config = dict(
    n_layer=10,
    d_model=704,
    n_head=11,
    n_kv_head=1,
    head_dim=64,
    d_mlp=2816,
    vocab_size=8192,
    activation='gelu',
    norm='layernorm',
    norm_place='pre',
    norm_eps=1e-05,
    positions='rope',
    rope_base=10000.0,
    rope_fraction=1.0,
    qk_norm=True,
    attn_scale=0.125,
    bias='none',
    tie_embeddings=True,
    parallel_block=True,
    init='trunc',
    init_std_qkv=0.0184,
    init_std_o=0.0184,
    init_std_up=0.0184,
    init_std_down=0.0,
    optimizer='adamw',
    lr=0.00112,
    beta1=0.9,
    beta2=0.95,
    weight_decay=0.29,
    lr_head=0.00708,
    warmup_steps=292,
    schedule='cos',
    final_lr_fraction=0.03,
    batch_tokens=131072,
    seq_len=1024,
    doc_mask=True,
    train_tokens=579900000,
    steps=4425,
    dataset='wikipedia_en',
)
MLP neurons of a small language model. Each row is named by its layer, matrix (up: input weights) and neuron, and shows model dimensions 480-575. Each number is 128 + 32 x the weight over its row's rms, rounded and kept within 0 to 255.
After each neuron's rows, "fires on" lists the tokens most often at its 100 highest values on Wikipedia text that the model never trained on. A number after a token or word is its count.

L7.up1572 [205 166 150 116 137 119 152  98 111 146 139 107 130 111 106  97 114 136 114 154 111 121 113 105 116 141  52 134 132 114 103 137 134 152 145  81 124 121 121 106 130 154 124 117 138 139 126 156 144 152 162 103  81 103 146  79 178 112 109 162 108 135 126 128 106 130 138 119 132 124 145 130 167 191 129  77 100  99  35 166 159 100 105 156 119 142 107 137 108 186 109 133 129  81 131 141]
fires on: "-" 67, "\n" 12, "–" 4

L7.up1124 [128 164 157 115 132 101 170 184  94 132  97  92  61 114 149  36 161 133  73 138 122 160 105  99 151 115 195 131 148 113 116 152 146 139 198 126 126  92  97  70 131 155 119 117 137 123  82 142 163 151 174 130  68 173 110 153 100 106 103 176 187 105 130 113 169 209 169 110 136 194 116 149 164 165 126 178 124 144 152  43 207 101  73 120  94  81  89 137 132 114 164 182 130 161 112 160]
fires on: " W" 21, "w" 17, " We" 7, "m" 5, "th" 4

L7.up1475 [124 113  91 141 114  89 115 129 109 167 162 174 126 137 126 145 130 162 134 165  43 112 152 159 156  68 103 145 148 133 142 201 148 143 144 160  89 155  95  74 101 142 126 151 143 183 123 103 144 187 138  94 119  86 116  77 198 148 140 154 145 134  99 132 151 115 122  91  68 135 137 102 119 196 168  94  92 184  94 124 158  64 103 128  98 157 152 131 119 122 118  98 101 118 109 111]
fires on: "man" 16, " as" 11, "'" 10, "in" 6, "l" 4, "al" 4

L7.up1298 [146 159  86 113 189 168 135 121 149 128 165 132  92 150  92  89 135 130  97 148  83 132 150 131  97 160 124 128 151 113 150 114 145 145 126 164 156 133 142 107 152 188 112  98  90 136 128 121 134 123 190 186 106 158 155 143  59 135  87 168 126 148 152 184 164 200  83 127  64 123 189  71 179 115  93 143  96 173 119  78 182 157 158  67 135 160  51  53 124 159  95 117  83 192 112 125]
fires on: "0" 37, "/" 9, "m" 4

L7.up1214 [103 184 120 165 189  85  79 182 102 116 158  76  79 126 125 112 112 163 131 166 176 142 102 173  79 106 173  89 120 122 106 163 148 124 104 153  93 108  83 106 127 112 101 166 114 118 103  99 152 162 105 107 150  82  90 128 164 145 146 176  97  75 102 183 175 120 180 113 116 133 122 131 133 110 166 140 158  56 128 126 126 119  97  72  96 177 120 113  99 126 102  95 146 126 144 145]
fires on: "'" 29, " " 17, "9" 9, "n" 8, " re" 6

L7.up723 [163 111 122 113 160 122  73 116  94 166 178  90  98 179 128 164 165 173 101 158  89 189 115 164  98 112 127 146 176 131 121  97  61 177 129 147 120 130 189  92 101  80  52  98 122 173 175 108  97 121 119 114  45 122 122 102 107  83  78 118 164 179  82 112 148 166 121 121 114 112 142  51 102 153 120 131 136 121 144  81 142 112  64  79 121 155 122 110  90 164 139 178 196 166 151 103]
fires on: " micro" 15, " \"" 13, " dis" 10, " Ma" 10, " cast" 5, " Mac" 4

L7.up910 [145 129 110 106 165 109 101 136 166  53 128 112 100 141 129  52 138 152 129 110 208  99 168 191  95 124 157 122 130 124 199 123 138  88 131 121  69  80  84 146 201 145 124 155 183 149 173  70 151 148 117 140 104  82 106 159 122  95  86 108 133 122 191 151 108 150  71  94  54 129 228 115 145 181 131 141 112 158 108 133 133  97  89 129 113  89 107 123 100 196 124 152 147 138  84  83]
fires on: "s" 50, "es" 5

L7.up2743 [165 153 107 196 113  56 122 106 131 185 159 121 147 122 145 122 165 110  93 141 135  95 116 172 147 134  83 101  93 122 109 156 179 106 139 158  88  95 107 133 108 112 124 147 156 139 107 134 129  93  31 100 178 116  82 141 121 146 135  59 136 149 137 153 171 187 101 189 165 129  97 105  95 143 158  92 148  73 105 100 134 127 178 112 181 105 158 141  91 162 151 123 127 145 100 135]
fires on: "," 43, "s" 7, " un" 6, " " 5, " (" 4

L7.up1243 [110 154 126 102 124  64 118 205 104 145 157  90  39 117 134 115  96 132 176 123 100 133  76 122 156  97 113 156  82 149 135 177 116 148 173 163  93 132  61 110 100 139  70 161 111 116 127 108 157 124  84 174  84  58  83 127 189 149  67  89 127 129  95 146 125 131 144 118 159 102 102 164 156 115  53 128 106 144 106 137 137 122  64 131 145 151 156  84  93 156 100  78 139 101 188 166]
fires on: " the" 21, " at" 15, "'" 11, " of" 8, " on" 5

L7.up264 [167 136 119 106 169  58 150 108 125 141 165  60  73 116 160 124  84 107 111 130 118 181 125 167  80 119 116 107 130 147 157  99 148 167 138 120 126 120 120  83 109 132  74 109 132 124 131 118 160  89  61 108  88 108 142  45 135 114 114 102 115 144 182 132 137  93 103  96  82 175 124 113 143 159 131 181 100  91  94 137 120 138  93  79 157 157 161 110 120 121 145 115 109 120 117 109]
fires on: "'" 50, " New" 13, " new" 8

L7.up615 [140 196 134 110 125 137 103  90 115 129 108  65 174 120  56 146 120  91 161 164 118 170 126 141 111 118  75 133 163  95 126 131 128 110 142 136  98 151 118 153 124 167 141 110  70 121 166 104 130 162  98 125 149  79 102 110 171 194 114 118 116 164  63  75 186 166 126 104 171  98 132 118 183 103 115 107  75 185  62 117 143 116  93 115 122 148 143 106 143 194 109  72 106 117 173 123]
fires on: "-" 23, " de" 14, " \"" 7, "." 7, "–" 6

L7.up2790 [119 150  92 114 136 102 102 113 143  54 128 141 129  97 156 103 130 184  95 126 165 112 167 180 158  77  88  86  79 128 171 162  89 154 144 108 136 116  88  64 132 137 124 131 115 106 108  84 154 159 108 114 160 170 101 137 175 149 107  97  86 195 118 191 125 134  74  96  99 134 152  70 173 170 132 134 142  75  90  90 137 133 161 103 118  91 135 165 116 131 132 159 172 128 126 135]
fires on: "s" 71, "es" 4, "!" 4, "," 4

L7.up2779 [134 123  81 128 161  88 151 131 126 151  87 148 133 110 164 128 114 136 141  81 161 140 113 115 123 121 128  53 135 126 125 113 194 116  76 184  96  56 135  98 198 147 119 136 151 203 139  99 130 168 158 111 155  85 104 126 174 170 106 146 108 144 141  93  98 164  76 115 118  96 122  80 117 136 110 153 113  63 104 111 158 107 180 151  81 197 187 106 168 134  89 122  89 111  94 149]
fires on: " from" 41, " at" 16, " to" 13, " with" 5, " of" 4, " in" 4

L7.up1206 [127 134 139 143 107  59 102 133 142 138 138 131 145  47 148 129  56 132 113 109 169 101 150  95 143  89 156 150 128 130 178 151 105 101 142 210 133 111 114 130 174 163 101 163 176 146 135 110 123 137 156 167 128 111 160 106 147 110 101 104  88 158 145 113 139 137 186 107 134 118 113 134 203 158  97 127  94 110  74  77  64 128  98  75 130 117 126 113 109 120 126 119 154 143 126  92]
fires on: " " 40, "s" 7, "S" 6, " football" 5

L7.up221 [144 150 130 121 153  59 128 156 185 141 140 167 107 123 111  87  98 118 142 163 148 187 128  88 118 139  98 140 114 116 128 168 107 162 173 157 131 109 119  71 129  56 103 156 141 173  86 142 153 131  75 121 132  74  68 161 153 108 106  75 112 119 153 118 169 153 120 128  88 101 145 168  87 190  96 118 152 136  77  91 106 141 133  48 173 131 123  81 101 117 146 144  99 118 136  78]
fires on: "s" 41, " over" 11, " in" 8, " under" 7

L7.up2318 [158 138 132  96 126  61 106 145 141 187 119 116  84 146 145  97 174 159 103 163 104 105  82  97 107 106  52  96  65 158  96 149 164 128 153 139 128 144 141  86 154  73 105  58 128 123  87  99 129 138 100  93 110 154 156 141 157 145  98  81  96  95 146  86 125 118 110  64  97 159 139 155 178 139 160 144 100  88 135 130  83 174 106 109 114 107 121  87 108 123  97 104 162 114 133 177]
fires on: " in" 29, "s" 16, "est" 11, " In" 8, " |" 6

L7.up2130 [213 123 109 100 145 130 152 136 150 138 116 136 160 101 112 152 152 103 166 155  95 125 108 153 144 179 117 138  90 135  76 151 138  55 153 131 131 127 136  54 132 123  97 160 142 156 105  82  99  54 144 129 121 182 131 182 148 137  97  96 137 156 200 124 148 166 129 153  12 131 136 106 135 153 133 166 134 130 110 108 151 115  96 149 125 147 114  64 137 125 118 122 133 102 181 142]
fires on: " at" 31, " in" 20, "s" 5, "ry" 4

L7.up344 [108 173 141 130 129  92 147 134 194 153 125 101 100  70 101 127 102  95 121  93 197 137 137 145 111  62  68 155  64 106 100 177 100 128 148 103 125 119  82 100 147 180 121 159 107  71 136 149 183  92  69 178 117 129 128 130 182 161 135 169 127  39 117 163 131 150  97 139 116 104 125 127 110 139 103 127 126 133 115  97 118 141  96 169 147 125 134 126  73 139 153  97 228 139 128 105]
fires on: " |" 23, " " 15, "s" 15, " in" 7, "." 7, "er" 6

L7.up753 [131 151  81 142 194 144 151  97 139 102 147 146  87 115 105 188  91  93 141 208 121 152 109 129 107  59 131 150 178 102 167 150 124 123  86 161 128 109 127  49 118  99 153 117 136 158 117 139  88 127  83  97  52  87 128 106 115 125 117 149 131  87 137 134 102 160 155 141 147 148 144 202 149 116  23 129 156 131  91 136 151 132 117  99  93 127 106 133 136 106 139 121  94 155 156 149]
fires on: "s" 52, "al" 5, "ul" 4

L7.up1833 [ 90 173 138 137 110 132  48 202 114 130 183  87 138 106 135 120 102 183 111 168 168 118 170 126 128 121 114 154  94 133 132 129 158 143 128 151  58 134 113 130  65 115 116  84 109 173  86  64 148 121 154  71 108 110  99 147  94 148  63 116  95 141 164 117 121 138  80  81 102  92 123 142 163 147 100 174 118 112 144 121 101 147 124  69 134 148  88  59  91 148 166  99  81 178 195 109]
fires on: "," 25, ")" 14, " W" 7, " Go" 5

L7.up623 [110 122  97 142  69 127  93 144 144 122 119 139 161  90 121 107  82 164 166 171 129 153 148 134 147 161 111 100 145 104 129 132 132 103 133 163 150 122 132 114  90 114 126 168 117 158 126  84 101 140 158  90 102  86 128 135 184 135 144  68 128 141 137 150  86 146 106 110 145 152 105  79 138 198 155 131 108  98 162 126 120 108 145  75 121 155 173 102 148 182 113  86  91 123 144 191]
fires on: "," 23, " \"" 9, "\"" 9, " one" 8, ")" 8, " that" 5

L7.up284 [182 156  81  74 134  60 167 154 130 168 135 140 140 116 108 150 106  98 141 209 129 132 120 173 147 193  63 160 188 119 122 124  65 156 123  95  75 108 116  81 128 109 149 155 138 170 124 136 140 124 100 101  61 105 105  91 100 112  85 157 136 149 122 144 132 134 132  90 120 142 122 101 165 114 121  85 103  82 116 102  99  47 114  94  91 126 136  81 103 115 188 150  87 148  26  62]
fires on: "S" 35, "s" 27, "al" 8, " " 7, "ries" 5

L7.up1519 [111 128  67  94 152  60 145  75 113 183  68 146 145  97 115 116 161 142 181 130 144 146 113 194 122  67 108 174 171 116 140 148 136 123  93 142 165 130 108 149 121 169 130 147 143 161 152 131  82 160  75  98 120  92  93  84 155  97 135 122  96 135 145 154 155 119 164 124 126 137 227 108 110 176  96 128 100  87 106 125  65  45 156 146  82 129 158 148 149 145 159 164 107 121 219 145]
fires on: " a" 37, "A" 21, " A" 17, "a" 9, "Ma" 4

L7.up1956 [157 128  97 112  70 143 140 117  91 129 100 155 157  86 136 159 135  85 178 125 180 138 171 167  98 119 126 151  97 119 155 146 137 143 162 167 153 121 119 169 171 166 175 109 144 158 114  83 176 135  88 113 118 112 116 197 171 174 133 137  93  91 136 120  91  79  88  94  63 127 158 107 104 105  91 178 101 164  98  69 123  54 140 163  94 129  87 127 109 155 154 150 124 104  98  96]
fires on: "s" 31, " an" 20, " |" 5, " him" 5, "%" 5, " or" 5

L7.up2719 [125 132  98 145 140 103 113 155 122  98 128 117 106  95 153 172 137 120 151  97  66 113 123 170 121  85 148 173 121 136 130 112 109  90 138 172 103 158 163 164 124 164 134  92 189 124 125 126 152  88 135 168 109 114  87  88 145 153 119 177  72 158 104 172 125 171 144  80 109 106 201  90 106 114 217 182  96  47 123 108 168 110 112 156 116 218 149 112 103 149 115 128 122 103 125  87]
fires on: " of" 22, " in" 19, "0" 13, " to" 8, " from" 7, "-" 5

L7.up1349 [ 52 108  73  51 156  83 144 119 118 137  51 143 107  93 141 143  95 106  84 117 194 138 144 126 132 115 135  76 142 155 107 125 130 139 165 192 149 150 128  84 188 155 110 155 145  99 137  52 145 117 171 128 117  91  88 108  64 159  98 148  95 124 122 193 133 152 107 138  91  88 132  68 176 139 122 140 140 132 112 104 118 119 196 146  87 121 106 128 143  83 114 194 109 139  67 125]
fires on: "s" 25, "S" 18, " \"" 13, " Se" 7, "se" 4

L7.up2716 [ 84 142 102 118  84  67 150  97 144 148 163 163 106 122 120 123 130 140 158 139 101 189 146 165 127 125 154 152 149 107 161  97 145 119 151 108 118 131 129  57 153 200  86 157 157 109  94  87 191 171  70 128 117  84 125 106  90 143 129 114  80 116 115  88 132 160 129 124  87 104  71  84 117 124 181 152  74  93 154  92 127  99 137 159 129 138 102  88 129  78 121  98  71 183  72 171]
fires on: "s" 50, " " 16, "mission" 4, " Up" 4

L7.up861 [ 82 141 192 163 148 150 160 177  97 166  87 114  57 123 147 136 168 190 112 141 162 128  99 178 104  95  80 171 212 132 157 130 122 143 207 139 145 121 128 102 101 159 123  77 130 170  85  97 204 184  98 116 102  98 164 120 115 172 106  52  99 100 157 104 127 157 138 101 159 115  86 149 143 127 100  98 123 142 107 112 142 155 107 103 127  59 131  72  52 185 124 121 169 161 140 107]
fires on: "'" 28, " for" 24, " in" 18, " on" 12, " the" 4